Weights of a small GPT-style language model, trained from scratch on English Wikipedia: width 448, 8353 steps.
MLP neurons of a small language model. Each row is named by its layer, matrix (up: input weights) and neuron, and shows model dimensions 346-441. Each number is 200 + 30 x the weight over its row's rms, rounded and kept within 0 to 999.
A block is one neuron, or neurons of one layer that tend to fire together. After each block is what it responds to, as a language model described it from the Wikipedia text at the highest values.

L8.up30,171,171,289,126,207,236,118,138,230,231,174,206,188,233,158,200,159,263,239,181,197,210,263,181,235,233,150,181,159,138,204,248,221,194,178,177,195,203,212,189,217,200,218,249,150,193,147,210,193,193,241,169,189,231,230,225,200,255,187,168,192,191,230,202,180,184,171,216,239,188,187,220,201,186,223,206,213,213,223,221,208,178,260,186,220,204,237,178,215,226,206,173,220,172,218,233
L8.up118,179,192,211,171,226,234,203,230,222,147,236,194,209,250,201,193,220,209,182,154,171,232,223,127,225,168,213,154,171,148,245,201,205,115,199,236,210,252,214,233,190,157,207,243,170,177,110,180,189,236,216,183,225,181,205,238,222,245,173,155,209,194,189,238,275,214,169,244,194,187,212,235,211,208,193,256,215,201,216,194,176,213,236,197,180,214,171,167,260,223,166,251,255,205,210,110
L8.up704,203,191,226,209,188,203,166,181,235,204,212,176,188,228,212,198,194,216,232,175,174,167,245,144,210,220,241,147,196,245,177,202,242,167,191,187,190,229,240,160,262,164,202,233,169,183,143,200,242,175,171,207,199,202,200,235,232,234,225,220,223,190,248,214,178,188,204,162,162,204,223,193,245,166,174,179,161,149,252,194,185,154,231,153,164,204,204,212,225,205,227,189,209,198,218,189
L8.up734,162,189,208,194,246,180,225,152,194,210,216,218,188,261,217,211,211,176,239,216,162,170,155,190,266,185,201,165,191,214,207,161,184,165,176,202,168,226,209,197,196,220,193,227,104,226,234,147,204,250,227,232,231,185,207,224,212,213,152,152,201,238,268,182,234,182,200,194,184,200,193,198,199,166,192,186,192,197,207,202,188,220,162,183,192,238,212,167,193,191,213,221,232,221,229,187
Section-heading closing markers. Closing == or === marks that end Wikipedia section headings, above all "History". Weaker on spaces and pieces inside multiword names (Seattle St|orm, Møre og), and on row-ending table pipes.

L8.up27,196,199,229,192,248,195,223,177,183,221,197,183,244,230,137,183,155,169,224,222,199,197,200,234,192,174,197,215,175,214,133,169,189,160,140,223,183,158,198,214,194,189,127,202,218,217,162,175,161,224,176,179,216,229,168,192,167,192,225,203,221,150,201,176,222,227,210,181,221,226,218,163,215,198,229,189,201,207,204,232,222,182,241,205,161,246,207,251,242,280,185,169,197,238,236,220
L8.up217,167,192,188,206,182,207,209,192,215,243,234,219,188,187,190,217,220,225,197,249,181,231,231,204,236,222,204,174,208,255,187,223,227,198,215,160,173,200,179,199,249,162,161,155,251,199,224,209,212,179,187,149,153,202,187,211,183,245,187,222,239,211,228,219,211,181,237,233,215,204,181,178,130,243,205,171,187,214,238,242,153,195,140,239,203,211,194,277,177,213,196,158,249,197,164,213
L8.up293,190,193,199,223,243,215,167,215,189,147,241,230,258,201,206,217,191,186,187,153,195,300,188,222,279,165,232,155,195,205,207,243,166,134,247,197,235,194,188,191,203,191,200,237,211,205,169,197,222,202,207,246,210,224,193,246,166,195,227,169,248,226,219,183,209,232,233,129,199,212,201,200,201,201,213,184,141,266,141,210,183,218,237,197,197,197,234,199,188,236,214,144,224,205,255,199
L8.up560,144,166,179,215,241,183,205,177,187,264,163,225,210,250,130,184,192,179,185,181,193,200,241,218,223,183,232,194,214,164,196,161,171,238,210,207,199,142,217,220,168,203,205,216,266,167,231,188,182,170,171,126,186,202,164,208,147,199,251,203,243,209,186,206,232,201,210,186,183,189,225,240,232,201,192,184,182,199,197,265,192,166,171,233,197,216,256,229,181,224,208,152,214,203,182,179
Table numbers before decimals. Mostly integer parts of numbers in wiki tables and stats, often just before a decimal point (29.04, 34.3) or list numbering "8."; also scattered mid-word fragments like im(age), al(so).

L2.up150,188,159,201,131,243,185,163,240,190,241,201,168,206,221,202,244,235,165,157,151,170,178,195,162,231,211,212,166,199,198,141,227,180,219,164,202,193,175,171,168,217,220,246,176,201,250,198,243,200,197,148,244,235,192,170,261,216,230,216,169,257,216,214,226,246,179,241,165,188,179,252,145,209,174,244,172,197,232,181,232,228,210,220,158,185,258,180,196,192,161,195,210,190,152,222,218
L2.up159,258,173,248,113,242,185,224,177,215,185,185,215,209,166,199,249,221,193,199,184,254,169,162,152,242,218,155,163,213,184,186,171,196,179,213,232,155,188,158,199,224,215,217,199,170,218,192,178,222,216,231,196,169,191,173,178,216,215,182,233,223,240,198,155,228,221,211,185,199,202,267,212,202,215,220,151,200,209,228,201,191,216,185,203,178,214,206,206,142,190,184,167,211,239,171,274
L2.up170,196,167,212,250,216,194,230,204,211,207,136,139,179,187,189,156,162,219,151,201,182,220,120,183,258,207,222,253,210,160,178,178,216,184,223,211,237,165,227,166,202,264,193,146,257,217,160,156,162,154,213,186,222,195,174,217,219,153,234,210,202,253,145,169,202,214,203,212,160,222,229,246,200,231,142,212,215,192,197,217,217,161,181,155,194,187,151,224,159,246,201,179,191,254,198,215
L2.up203,194,185,208,248,203,190,269,227,262,196,212,196,268,255,181,213,255,201,192,170,164,185,200,194,226,161,249,246,285,250,182,187,237,228,155,225,233,244,218,271,198,117,216,192,214,197,220,206,164,209,186,192,158,189,158,204,197,196,187,220,254,171,207,221,248,208,248,202,198,160,199,140,187,209,173,158,182,217,167,225,205,261,243,191,214,163,216,230,227,196,205,180,180,171,181,209
L2.up238,219,221,204,206,199,204,213,202,220,212,183,207,204,248,151,199,210,211,224,216,231,170,158,194,223,209,159,191,198,188,218,218,190,131,164,214,179,225,183,213,191,164,218,202,128,219,224,203,235,157,198,224,189,228,173,207,218,246,203,246,246,227,176,216,215,226,231,239,195,207,201,141,235,248,245,190,205,253,269,260,268,124,216,189,162,193,227,239,198,192,192,110,192,240,141,225
L2.up246,214,179,208,205,232,259,204,226,237,202,157,183,304,239,174,213,254,197,159,211,221,223,149,188,198,219,151,225,273,244,211,211,224,177,176,262,228,216,212,234,214,202,200,177,232,229,238,162,191,220,206,175,193,194,203,203,184,246,173,162,245,146,189,186,203,160,218,191,273,149,234,188,177,215,223,205,116,195,179,234,157,177,207,232,210,193,232,186,199,202,185,207,241,191,200,240
L2.up255,227,169,251,182,211,251,224,195,197,225,193,147,208,239,179,206,219,195,215,115,211,188,154,164,212,217,187,190,239,254,196,187,234,162,167,190,160,199,163,159,213,168,200,186,149,178,197,164,237,215,239,207,189,172,143,269,183,295,236,226,223,161,145,213,235,181,227,209,215,218,252,191,232,232,180,175,116,232,171,200,201,187,235,195,175,237,194,213,229,263,208,187,186,195,190,245
L2.up290,228,200,197,168,224,236,182,183,199,226,160,136,185,273,204,178,240,245,190,181,203,216,142,181,243,188,155,209,216,175,198,202,133,241,204,201,209,190,174,154,189,194,230,206,200,208,204,181,174,204,215,147,186,185,200,243,168,196,222,231,195,262,211,208,196,196,212,154,189,161,210,228,232,181,202,208,191,245,218,231,185,177,202,153,202,212,271,257,136,216,206,154,229,211,132,232
L2.up323,207,144,190,254,207,203,201,176,239,252,198,233,277,202,150,189,253,240,141,209,196,143,210,155,237,202,188,199,236,222,232,211,161,212,215,195,168,218,213,251,227,188,188,202,193,180,238,178,206,222,208,234,165,216,156,265,172,213,228,150,234,164,243,152,219,149,206,199,250,238,248,182,222,191,197,159,132,173,207,219,178,206,205,196,206,200,193,201,206,179,209,185,172,151,222,270
L2.up370,193,223,190,241,273,221,206,183,166,202,164,184,183,174,213,180,268,160,188,136,191,232,115,203,200,208,163,188,221,214,219,188,197,209,186,204,263,215,199,150,234,193,191,197,224,190,208,153,164,195,206,175,227,225,175,217,206,176,158,243,206,236,209,202,242,173,223,199,141,174,228,225,208,240,218,201,201,246,196,211,234,174,190,163,203,245,165,232,153,225,203,172,227,247,175,187
L2.up416,167,164,195,160,210,173,175,190,240,164,180,149,188,166,173,180,203,189,182,140,217,142,217,179,227,223,181,197,172,215,183,197,211,213,177,178,168,205,224,231,219,178,160,193,181,222,220,159,200,185,165,227,196,226,151,244,196,264,201,188,233,179,150,199,246,171,194,203,209,209,232,172,255,300,188,183,65,250,130,177,226,213,196,184,139,226,201,206,174,225,205,170,200,163,256,216
L2.up607,204,179,208,209,236,198,152,228,192,179,208,195,314,274,182,197,214,234,185,173,193,211,194,206,179,187,188,200,255,213,212,219,211,214,175,215,173,225,217,216,188,179,205,251,182,180,187,223,228,238,193,213,206,212,213,246,195,226,189,113,230,173,185,190,239,167,220,213,215,241,231,226,238,218,148,232,101,182,190,234,240,244,212,202,242,199,182,185,187,199,183,192,222,140,216,228
L2.up636,207,164,196,199,218,229,201,223,200,204,162,153,232,229,188,148,195,167,136,145,167,155,183,200,214,191,158,203,228,239,211,189,171,172,180,226,141,206,212,226,222,179,155,208,212,203,247,169,191,219,181,178,184,189,139,229,205,215,195,206,260,201,158,146,260,195,252,206,241,215,259,155,231,247,175,167,98,225,209,216,189,139,249,182,207,206,195,195,160,213,140,150,218,175,212,218
L2.up640,210,228,245,189,204,201,226,196,223,197,219,254,319,243,167,190,209,240,171,182,169,185,134,187,207,217,176,204,263,230,222,181,213,228,174,245,187,237,171,221,228,176,196,201,213,199,227,206,218,223,196,261,222,213,206,274,230,225,172,187,252,202,222,194,217,168,166,179,194,169,222,172,271,230,200,216,161,198,208,237,242,212,205,208,219,219,167,162,171,180,187,157,219,237,191,233
L2.up753,255,203,214,208,198,225,138,212,171,187,182,235,218,222,156,263,242,218,226,137,165,200,109,181,208,206,191,243,200,257,183,227,241,204,161,179,157,208,194,224,194,179,175,216,165,196,253,209,223,212,201,201,209,190,206,239,151,273,170,167,254,203,212,208,216,164,213,191,165,140,248,186,229,218,234,184,123,212,210,212,241,175,196,200,201,219,225,167,183,210,189,136,213,164,220,278
L2.up761,215,198,194,203,267,193,173,200,201,216,179,192,291,227,168,201,268,192,178,192,183,177,185,176,187,171,183,192,255,225,177,254,210,211,189,241,217,215,227,223,198,202,216,203,195,213,242,130,199,223,190,224,175,224,207,238,170,275,145,200,231,140,185,235,225,193,221,179,225,222,263,168,216,272,167,232,125,162,190,218,191,226,256,276,221,243,203,223,224,201,213,153,216,182,186,224
Wiki table cell markup. Pipe separators opening new table rows and numeric cell values such as years, scores and stats in Wikipedia tables (| 1955–56, | 19 72, 22–19), plus occasional section-heading == and date numbers.

L2.up20,143,144,214,195,148,170,168,181,270,137,192,239,271,205,181,213,180,128,224,191,196,192,187,135,200,210,175,168,195,176,213,195,157,239,184,243,153,158,185,168,203,256,176,217,218,204,214,192,142,212,224,215,241,198,164,225,203,282,228,200,189,201,200,234,192,175,211,203,174,200,229,229,245,194,257,204,223,227,194,194,235,201,200,223,133,243,134,176,212,210,248,195,256,257,273,220
L2.up74,162,199,210,196,200,190,201,223,196,166,199,225,162,200,153,193,205,163,183,210,200,194,172,164,201,172,138,246,173,179,237,224,183,187,224,222,157,217,212,210,177,201,189,180,220,197,243,152,170,156,227,159,149,177,171,192,197,152,210,222,236,212,151,212,174,220,210,215,174,229,191,214,237,192,213,229,172,237,205,184,170,152,185,222,161,180,213,238,172,193,128,202,222,206,176,191
L2.up78,190,169,240,193,212,132,252,160,196,219,220,142,209,209,176,176,238,129,177,214,284,191,209,235,178,181,235,194,224,164,152,217,207,266,207,233,187,199,204,225,249,208,195,179,214,181,195,180,184,192,193,254,159,183,155,207,202,219,218,171,207,152,210,239,210,196,215,122,171,191,240,203,187,241,161,222,185,197,188,266,233,235,201,160,171,182,232,188,225,202,223,207,100,263,186,196
L2.up162,216,197,153,178,200,181,252,151,214,218,137,182,219,195,158,192,196,205,247,239,221,251,173,231,203,214,193,151,191,233,217,187,170,175,219,210,196,216,257,219,193,163,194,175,178,275,215,180,214,240,193,237,215,202,165,139,193,233,143,181,206,176,219,238,205,196,234,172,264,262,194,174,179,153,240,171,165,169,170,215,214,211,188,226,177,215,178,168,222,193,154,176,135,194,193,201
L2.up188,176,170,189,159,257,240,180,203,182,196,236,202,162,215,134,226,223,204,205,180,226,192,184,179,191,183,170,195,215,208,167,225,194,191,218,218,189,215,195,158,183,189,212,169,172,233,184,200,188,182,113,162,211,175,176,206,220,232,140,246,228,182,213,225,219,204,196,180,191,210,213,175,210,201,198,222,202,180,190,215,204,226,213,122,165,244,227,223,209,215,171,233,268,200,127,199
L2.up205,138,182,171,181,205,251,213,162,137,227,190,218,191,203,140,272,194,197,174,197,201,151,162,210,184,214,149,165,216,184,141,167,236,258,215,154,136,184,203,154,214,225,199,162,200,172,188,156,162,189,172,203,188,196,141,127,180,236,201,212,195,187,193,246,214,198,237,213,217,155,215,218,228,197,213,167,193,207,235,247,183,233,150,236,168,207,177,181,235,211,223,198,183,196,158,206
L2.up216,177,123,184,180,212,228,203,220,199,218,178,245,206,255,169,208,145,160,209,211,159,225,210,149,207,218,219,156,201,225,194,187,157,187,198,177,226,185,227,225,173,221,159,210,197,218,143,175,198,197,151,219,127,193,215,217,194,271,189,197,201,208,217,184,217,175,194,234,166,194,192,188,213,218,208,180,199,209,234,216,197,254,156,242,225,162,221,200,244,208,190,218,205,140,227,189
L2.up348,137,144,182,195,227,143,175,202,164,147,161,156,204,234,169,152,180,176,164,150,227,224,189,157,195,190,231,234,194,161,196,228,225,232,169,171,201,210,190,179,197,186,177,159,202,149,164,148,207,167,208,237,150,208,136,209,240,223,179,165,217,199,211,176,223,201,243,208,231,213,242,255,239,251,174,197,185,185,191,226,195,178,146,162,152,161,164,145,198,162,248,177,201,171,238,238
L2.up397,214,222,208,178,205,133,209,143,196,255,185,167,199,232,181,229,187,223,161,222,184,202,179,270,217,257,178,220,249,161,165,136,204,174,194,230,203,282,204,237,156,217,224,149,213,219,202,179,198,233,211,238,234,196,162,178,164,238,184,203,251,140,197,203,211,194,204,191,173,229,205,122,232,198,218,170,196,179,201,162,186,156,193,252,188,219,204,259,206,169,234,190,224,266,199,218
L2.up414,240,191,211,157,230,218,240,160,180,224,172,135,232,198,188,166,219,182,233,233,212,236,216,220,167,171,198,162,197,157,185,173,193,206,151,202,159,166,225,226,223,218,191,172,203,260,179,167,150,198,213,190,196,221,190,206,233,217,185,169,189,159,151,215,240,199,180,243,194,207,224,271,210,214,187,179,204,154,252,197,258,221,179,218,168,187,217,171,181,232,231,210,159,217,207,253
L2.up481,175,210,187,253,218,223,224,112,240,146,202,252,216,207,210,220,196,197,234,170,127,196,183,179,175,197,226,142,224,191,147,165,181,187,164,209,215,224,210,181,205,186,178,181,222,203,169,179,176,214,144,214,210,168,217,170,274,208,179,232,206,159,183,181,251,179,166,228,176,200,218,240,157,211,159,210,192,210,186,179,208,169,197,98,168,249,269,185,202,195,207,266,213,230,213,154
L2.up544,202,179,200,232,190,210,207,171,209,198,165,202,216,205,175,235,159,227,194,188,167,216,127,192,152,212,208,186,221,227,174,183,215,175,190,200,208,194,191,183,195,204,202,159,224,241,148,161,143,224,155,198,181,242,225,165,200,156,162,252,225,198,247,206,223,183,221,229,188,179,193,152,153,159,214,161,188,150,237,240,146,174,230,171,160,192,215,156,211,205,195,179,227,234,217,204
L2.up569,233,144,193,210,251,194,254,143,217,211,145,182,230,179,175,198,226,166,226,178,178,208,164,174,261,215,162,145,236,206,220,194,214,202,213,186,125,170,200,208,192,178,196,189,182,183,212,177,188,257,218,215,206,192,146,193,173,240,171,183,193,199,159,238,176,225,198,193,231,225,204,183,185,190,221,148,181,209,262,197,217,242,203,242,191,244,194,165,189,196,161,192,270,234,229,204
L2.up686,193,192,177,177,256,193,226,160,238,142,190,185,224,244,168,202,222,195,198,149,229,211,202,209,192,191,200,230,200,194,178,182,231,146,222,170,164,198,191,264,170,141,202,223,138,221,232,175,233,204,201,255,221,198,181,212,187,273,217,179,232,187,231,165,188,203,190,177,177,207,197,269,174,228,179,183,178,176,200,187,210,207,172,165,173,224,186,171,243,186,205,253,195,190,237,219
L2.up720,116,175,185,238,239,186,224,220,195,219,158,206,211,230,197,203,177,212,190,149,209,196,200,207,138,171,216,219,212,197,237,179,219,262,184,180,245,164,266,224,167,168,167,180,222,187,166,189,163,208,170,138,162,202,185,156,170,158,193,180,206,187,240,203,201,219,262,195,206,181,204,198,186,212,202,166,180,244,207,208,220,213,161,211,199,183,196,180,230,218,220,224,172,203,209,215
L2.up824,200,217,171,205,237,233,205,202,185,191,202,207,203,267,191,171,184,181,156,178,203,221,191,191,208,242,203,186,192,241,171,127,255,234,209,207,264,206,262,221,158,150,163,182,197,197,196,194,202,190,139,203,103,215,158,254,205,245,204,206,211,221,230,144,190,193,196,192,248,184,204,217,218,202,195,150,182,186,261,196,143,224,149,215,229,181,192,178,191,177,219,214,212,119,210,205
Proper-name final subwords. Word-piece endings that complete multi-token proper names of people and places, such as Thorn-ton, Harley-David-son, Kazak-h-stan, Con-ley.

L9.up412,202,170,204,176,148,210,226,219,158,220,192,201,218,230,207,212,223,220,196,162,207,202,214,163,260,210,156,158,207,221,180,160,228,215,183,211,241,190,229,233,195,189,164,231,206,232,146,201,226,220,142,237,158,207,236,198,176,225,193,175,213,171,192,222,184,226,214,219,253,205,203,209,230,232,194,189,196,220,174,197,227,200,174,199,145,226,248,213,210,202,189,195,207,180,118,243
Mid-word foreign-script fragments. Byte or syllable fragments inside non-Latin names in parentheses (Chinese, Japanese, Gujarati, Myanmar), plus odd mid-word pieces like d(une), F(I)SH and LaTeX/table spaces.

L8.up310,171,204,226,198,209,219,236,193,221,166,203,195,233,186,183,271,235,187,224,216,171,211,183,178,188,190,194,205,253,229,136,259,231,208,169,253,201,149,213,212,174,186,179,196,199,235,161,171,160,225,226,167,214,200,251,170,211,184,201,177,189,193,151,216,217,166,173,173,265,206,141,250,211,196,128,265,180,174,224,248,229,215,227,223,173,193,164,166,188,197,263,234,171,270,203,202
L8.up523,188,163,182,177,236,188,232,198,176,206,217,268,177,177,224,216,211,218,228,227,163,264,215,190,196,188,209,203,208,159,274,178,138,234,156,168,142,165,225,199,188,148,139,220,196,218,183,196,210,214,261,183,192,194,217,151,158,174,148,229,205,210,190,184,219,189,155,190,182,284,202,223,180,212,226,246,202,151,199,201,237,172,167,136,197,193,191,180,216,198,194,230,207,226,208,212
L8.up673,214,199,193,186,209,184,210,189,198,165,155,211,246,206,164,327,206,193,183,170,185,173,171,183,163,168,212,178,272,238,185,205,231,172,144,174,130,144,237,168,137,219,200,189,203,262,171,179,160,228,168,221,157,204,200,176,184,266,145,171,158,200,174,209,189,191,185,222,239,186,153,202,159,187,181,185,206,134,216,229,214,228,188,192,212,215,175,190,192,181,202,192,190,166,205,211
L8.up830,194,184,218,171,229,180,170,233,157,248,178,187,199,236,165,241,198,172,194,169,186,186,220,213,174,133,145,190,182,170,194,170,149,166,193,193,226,200,197,188,190,226,228,203,249,170,235,279,243,212,200,182,168,197,203,187,197,203,179,207,197,219,208,203,212,221,182,189,190,263,269,214,157,173,238,214,185,197,217,219,214,193,207,232,163,156,239,176,229,213,250,187,170,210,206,244
Proper-name final fragments. Word-final pieces completing multi-token proper names of people, places or companies, e.g. Ols-en, Gors-ki, Mill-er, Hud-son.

L9.up811,208,203,224,154,197,212,159,165,158,250,159,178,232,168,205,234,205,166,219,138,178,179,210,202,275,171,178,153,213,169,175,189,175,197,182,202,192,196,224,197,252,171,243,221,190,229,192,190,228,212,227,164,170,173,231,181,200,190,243,169,211,223,226,198,221,177,212,176,124,185,190,223,186,208,219,212,186,215,137,212,211,205,165,189,233,178,246,183,235,278,215,211,184,187,244,215
Sentence-ending punctuation. Periods (sometimes ? or :) ending sentences in Wikipedia prose, often before a new sentence or paragraph, e.g. "two daughters." "no program."

L2.up54,210,162,217,192,214,205,233,188,204,258,187,171,219,219,150,185,135,194,145,181,223,207,202,188,267,188,139,193,203,214,207,180,166,196,199,207,162,191,193,144,159,212,216,256,228,215,195,196,228,166,219,229,195,267,171,201,159,193,162,215,217,180,274,248,205,180,201,220,276,199,164,181,189,168,181,178,155,199,160,225,199,194,209,127,219,270,199,158,166,205,158,215,161,273,203,212
L2.up73,145,231,217,178,225,227,201,207,185,186,195,174,228,219,192,258,215,214,263,144,203,252,218,202,194,230,192,153,221,151,156,197,232,180,186,194,235,197,257,157,217,174,218,234,174,250,168,205,230,153,272,162,179,162,205,189,226,189,158,247,180,180,250,184,204,206,233,144,181,186,187,213,145,169,190,202,190,162,219,178,199,218,239,182,166,193,260,200,239,226,198,217,210,237,172,204
L2.up114,150,169,179,196,203,215,172,152,238,302,193,211,204,224,196,214,246,228,199,182,189,231,238,229,254,211,199,149,193,184,177,224,211,124,188,207,197,164,192,186,234,182,117,251,159,217,155,179,203,222,179,213,214,169,185,235,229,159,212,215,207,237,265,187,232,224,176,157,204,179,175,202,187,194,164,196,205,246,193,206,249,143,216,165,230,243,261,185,206,222,240,205,208,183,128,250
L2.up142,205,145,197,214,211,197,157,216,197,196,175,196,207,204,198,211,151,166,183,167,160,130,188,211,240,202,216,208,187,153,210,254,217,162,209,205,172,165,214,210,190,219,169,208,125,232,211,187,163,136,165,139,212,187,195,213,205,179,168,245,198,283,197,130,207,210,209,172,277,179,246,236,188,223,284,259,203,178,173,213,218,188,219,178,229,238,157,131,206,242,188,187,235,149,227,240
L2.up166,173,184,209,209,183,163,188,168,212,230,202,218,187,171,147,234,192,210,244,170,233,239,227,197,207,236,210,130,219,169,157,219,239,174,156,185,185,186,166,171,199,184,231,223,142,216,244,194,170,169,204,280,217,220,195,194,222,200,130,165,178,225,220,268,217,195,198,193,176,183,163,133,197,201,241,168,183,146,262,225,235,224,224,134,205,227,202,206,226,180,210,208,227,236,220,238
L2.up199,138,177,183,243,171,212,241,172,174,206,206,201,235,193,183,204,200,221,185,176,230,202,240,205,236,222,191,140,207,213,249,217,228,244,214,230,163,183,282,150,213,195,225,251,133,238,185,172,173,167,207,141,209,194,219,241,248,207,216,187,208,262,179,181,215,216,222,220,236,232,187,218,182,192,293,197,182,189,204,191,200,141,206,166,220,231,135,219,183,179,211,248,139,197,251,231
L2.up258,196,152,215,226,214,135,183,191,174,207,184,185,192,202,180,196,192,189,233,126,205,182,232,210,218,167,224,170,190,181,195,196,244,177,198,178,188,215,224,220,185,174,191,228,218,186,180,139,162,101,226,152,210,148,177,258,195,205,145,198,181,250,209,163,213,204,219,198,150,246,191,220,246,195,201,181,85,236,206,199,223,183,185,126,145,241,228,185,183,227,178,169,160,209,178,198
L2.up430,187,186,261,185,223,188,167,219,221,214,160,165,204,232,181,170,166,223,176,176,177,173,197,137,205,235,119,178,197,206,210,234,208,270,173,204,197,164,223,167,193,249,210,221,201,193,143,212,196,156,215,172,165,166,178,205,206,198,149,205,203,252,156,168,191,209,163,208,222,211,215,225,231,201,190,212,168,208,135,175,209,190,219,223,232,236,224,139,208,226,167,197,186,165,223,289
L2.up433,216,155,241,177,220,185,219,122,248,182,217,127,196,215,201,204,241,198,175,177,195,240,194,201,261,263,202,131,203,219,207,234,266,210,174,217,169,176,172,189,218,213,192,172,188,218,200,151,222,201,219,155,200,172,173,208,170,263,182,215,191,196,185,166,214,197,193,233,227,212,183,154,205,235,234,198,181,195,214,214,208,192,179,164,197,267,229,178,191,215,186,203,171,230,169,190
L2.up437,161,139,194,187,219,198,168,185,162,211,187,263,206,199,186,258,184,237,228,259,186,244,186,224,261,200,200,179,213,221,225,234,206,208,182,200,160,237,225,141,206,214,198,248,140,180,206,195,189,129,216,174,208,189,228,244,229,258,228,170,194,219,176,183,200,184,195,203,225,189,170,188,133,137,204,187,142,171,173,220,216,232,207,163,251,227,141,157,187,180,141,181,172,214,230,271
L2.up567,203,204,256,181,189,195,191,149,194,263,171,159,175,229,138,261,189,198,219,163,171,180,215,185,242,225,131,162,235,155,180,202,238,113,213,224,164,162,191,164,216,180,229,197,197,235,221,200,216,186,183,134,152,171,204,205,193,191,222,229,219,234,232,217,213,212,164,207,221,187,198,141,191,206,178,179,189,212,222,188,216,168,223,163,254,260,208,225,165,184,196,209,217,247,176,189
L2.up603,152,159,200,222,245,221,221,173,188,214,186,211,219,203,185,230,160,246,228,176,229,190,208,215,275,172,199,191,191,203,173,196,227,175,193,191,205,181,210,194,205,158,194,173,197,210,171,200,160,185,227,164,169,153,184,217,176,183,186,264,198,161,238,121,244,221,202,233,187,192,180,195,147,186,225,131,198,124,221,166,207,185,216,158,192,228,193,186,218,210,212,204,206,208,193,221
L2.up629,178,160,245,159,222,236,205,133,214,190,185,147,248,184,221,246,193,202,226,153,206,183,196,181,221,166,113,141,192,200,210,234,167,261,198,236,137,178,222,126,209,189,193,201,177,246,209,144,221,187,217,127,163,247,227,228,229,223,183,203,239,185,207,199,223,249,213,232,176,232,200,191,209,202,242,191,174,235,193,199,269,199,205,203,186,256,201,232,168,209,165,239,197,210,159,266
L2.up707,169,149,222,188,245,225,193,195,207,137,203,189,235,235,169,226,204,177,179,168,185,222,159,190,210,223,212,158,249,191,204,229,218,170,195,203,151,187,159,172,170,180,173,214,151,241,199,188,223,191,176,185,211,192,197,223,220,200,147,187,232,186,226,219,221,179,211,213,219,188,178,145,168,197,214,222,172,289,202,223,264,234,119,182,199,229,192,148,202,183,188,260,234,195,257,189
L2.up777,168,189,204,195,222,150,225,208,169,194,189,150,135,233,198,176,220,188,183,153,187,185,220,207,271,191,186,223,189,192,216,173,160,190,224,183,177,158,207,266,195,219,179,198,176,193,224,164,201,137,200,155,185,182,170,245,169,190,181,204,194,240,143,126,224,206,194,167,206,224,190,244,236,218,173,224,154,190,204,182,245,113,236,184,163,219,215,171,205,221,175,154,135,144,171,190
L2.up872,234,142,188,173,287,208,161,144,189,181,175,191,243,199,184,244,168,234,231,129,202,219,168,181,249,232,191,203,188,202,206,232,200,202,189,204,171,206,176,148,245,204,188,271,174,221,181,189,223,127,257,179,223,207,190,249,228,229,166,123,206,253,208,221,211,193,197,151,210,86,206,186,152,242,236,205,190,184,187,255,219,213,150,165,211,283,172,156,173,207,180,189,173,188,235,222
Sentence-ending punctuation. Periods, semicolons and closing ")." that end a clause or sentence in prose, often after a plural noun, e.g. committees. / movement.

L9.up702,197,205,222,186,239,203,188,199,183,199,139,162,188,220,218,180,213,227,159,184,133,201,227,185,250,204,121,211,241,184,229,167,205,199,170,215,248,171,209,185,178,184,193,194,184,260,196,189,181,224,169,194,196,192,181,247,172,200,197,254,204,175,226,224,235,197,212,220,220,173,183,208,194,207,267,152,161,203,197,227,200,183,161,173,213,157,192,170,196,211,191,145,197,160,181,226
Delimited table cell values. Numbers or dashes in semicolon- or pipe-separated stat rows (chart positions, career totals, ISBN pieces), plus occasional mid-word fragments like de-c-lined.